Weights of a small transformer language model.
Size: width 256, 4 heads of 64 (2 for keys and values), vocabulary 1099.
Architecture: rotary positions, biases on query, key and value.
MLP neurons of a small language model. Each row is named by its layer, matrix (gate and up: input weights; down: output weights) and neuron, and shows model dimensions 0-127. Each number is 128 + 32 x the weight over its row's rms, rounded and kept within 0 to 255. Numbers have three digits each. A neuron's up and down rows have the sign that makes its largest values positive.
After each neuron's rows is what it responds to, as a language model described it from the Wikipedia text at the highest values.

L5.gate215:134153160141141106157148162093149116213124216157090078122148143169139120144126125145136120109102092138111144135089110114131145142183136104168182128139107101159099151166118160090173120149156104133154130108120091181122102162143154116191135112140092094052181062172124146126123132112121089142085109144098112219112147126112096134154132083178157125125147180159145142092162126107143161111172
L5.up215:185131170206092130151117121155116127121164156162102099128129127144164106155107180103148191114167121183146097091141108070102110171118084069146132086134112198139116101073181154121175104120082141162187055101153145175070138088094105123152153074145077109154158123159172085137152190188145153150088150107148169120146137188148142146127112087112172138107144154114120168163159105119158105115169
L5.down215:112120089079173202081085162047170107056118095142191030140108141143095073125126094079152123144141105135171139110156185118176091101163151191140119150150101149143102139118164130073116152051171116102176160169089148135164134114179128138158131172098158132150077109173143142104136086156136130112125118209123115168123117138137102121204143165148121139140095116139162135180199109126098109104144
Description: First piece of a word split by the tokenizer: f in footballer/family/film, the hyphen in compound names (Polish-Lithuanian), a year's first digit (1954).

L2.gate251:135142108118109168144127143144160129188061092172148124157152149157206136230182082165126167130177176138141106074093178116138128114139121128148089157086073112129131140093077114142108148106130101160147127112184100120113100117178114184124156131032119123114090138078109117123079108118163133096079163142096075142185146098163125151183106045119192139095086170096142125124136123121096104107136
L2.up251:106083118120156112097128148169134110083155126152199168157108117124144110156130115076109144184101115110118123102124151135117119064200079069154059165138130124173116068104199128132121180087118110099096089084103094140173139170089164099117111166132122108091137124139169111124143122078088130179116127172100148204111164118135141136190120127212115156131116092147126107153136074141148154090149
L2.down251:149153121104119093127126157081141153109151102178145094188138161120148124087106139105181091082131117103095157168103109131118101084187098118190165121174119152117103112132134075149169112118091068095116157085062054130179093157130154122151096144065155105126137115139137140077130161113097102111077133136127157168092110132181084149088090119165098030172094106160107135151116163160095128152137
Description: Subword pieces completing a word, chiefly "up" (Supercup, runner-up, occupation, support) and "est" (largest, festival, tests, interests).

L2.gate278:134117112146123125093059089166111098154102128094140094071104135058169096080161088115151116128129128189122172172101166127103152120107135117184158170112164117050093170137138095203112110148105113096133118145105110123125092109117145143095150091116076118127140152104125171149144156147129116119119184162103145177146146097129132136132100063191172154118138148101147122104122122138100089207153
L2.up278:067103104101120164059121167093137113138169085115146113106093132111132074163224102168087149160156177146151127158150115134084126096076159064131178149129140095114108147121110136132156064193079139085150162124144160134167110132167133146051164093104144117111110134118099154085121181083146102138113079137165144184141139152109149079077091106171121134117106130128135163090121141139124161155159
L2.down278:109105102141119166072136111117116081130152124112186147088087128126139161110146095142124140152153176127129196131189113110093151155134111107191191203130125126116193098104144121121093118118152138088149132161136107071102142135116074082178124090175134107145088153119124114110135196111121077143146103188095176130105137153096137109139063134206109189157141094130119152117165099145126183141190
Description: Hyphens, en dashes, and slashes inside compounds, names, codes, and number ranges, as in non-motile, 2.0-liter, 2–1, and/or.

L3.gate138:134125113145106122116099139108112166133112126139085070109134105160196118150188130130124158132211183164119129114101113110109144130127179133133098188134117095110140129124097134087108121136145084084120159080120100109122101123078108147196175122154139122035085089134101198130093147175149090151064210118132188121133193127128145106121114078162126158139101092130077115165167155201162153116117
L3.up138:038170057169149167051154106153201063126127099093142110129160123049078138118149103155094151056159113169162101082157139112122078148190093103177120180122109136125132137142136093133121101108148119160140146142100144080168117138186112112120128097138127110166105133116169173184096129157123126048157109122110140122124173125154164113136168136149134133159125060086132073115134099124115101106128
L3.down138:135152111089178107133207150165175078142138120109170191076123098104139161077127068099128114116111137163170165129158139178116136159177095125175163141127115149122169083097100077128146099148141029151136125183146182154177144163192136100132063179114168085151142124146171104137137148089090107097146070174081173125101087097127131145127154164199134107173127095145151107118073124082145126091106
Description: The digit 3 inside numbers, especially the decade digit of 1930s years (19|3|8, 19|3|0) and scores or dates like 30, 38, 3–1; also the hyphen in compounds such as self-directed, re-accreditation, mid-1990s.

L3.gate235:132119143114107098090167169111107120165158156159090102144149135153149133155119184150110136142088058115123179166127115128210120119115079145091051148177098084150078076126159135102173141112132130097133118090100113094134074153217088100135162163105186115124107114053122144126100142129129120127133187105118140096114104120200058093126106178136126138162144111121136163174086143155111198150088
L3.up235:109172133116130087136189129118154185076173112132144145157074144162115102170140154096130082148176083118099156119168156155170166132129122073122188132123123160112084109103199128082139097164113156159150150086139082124134136160139147168115160167093149129167094092134098192060048122089170128196128119176100166163106100099133122123108115178197131122171153142149192156111086169151173145075107
L3.down235:114163161215080102143091118047126128121100101146077144173133145149155101153079079140231125109101156086072148121200162083123162102102152129163094069058137144133144154184116156129156136145166065152120169130193102137087136139074134087080165120098155123134190090099151109176093057096142113126088132111063125136105132102121147161131150114173129030150148123151130136164158133146129150138169
Description: Middle or final subword pieces that continue a partly spelled word, often in proper names and lists, such as -ill- in Distillery, -up- in Yupanqui, -ing in Building.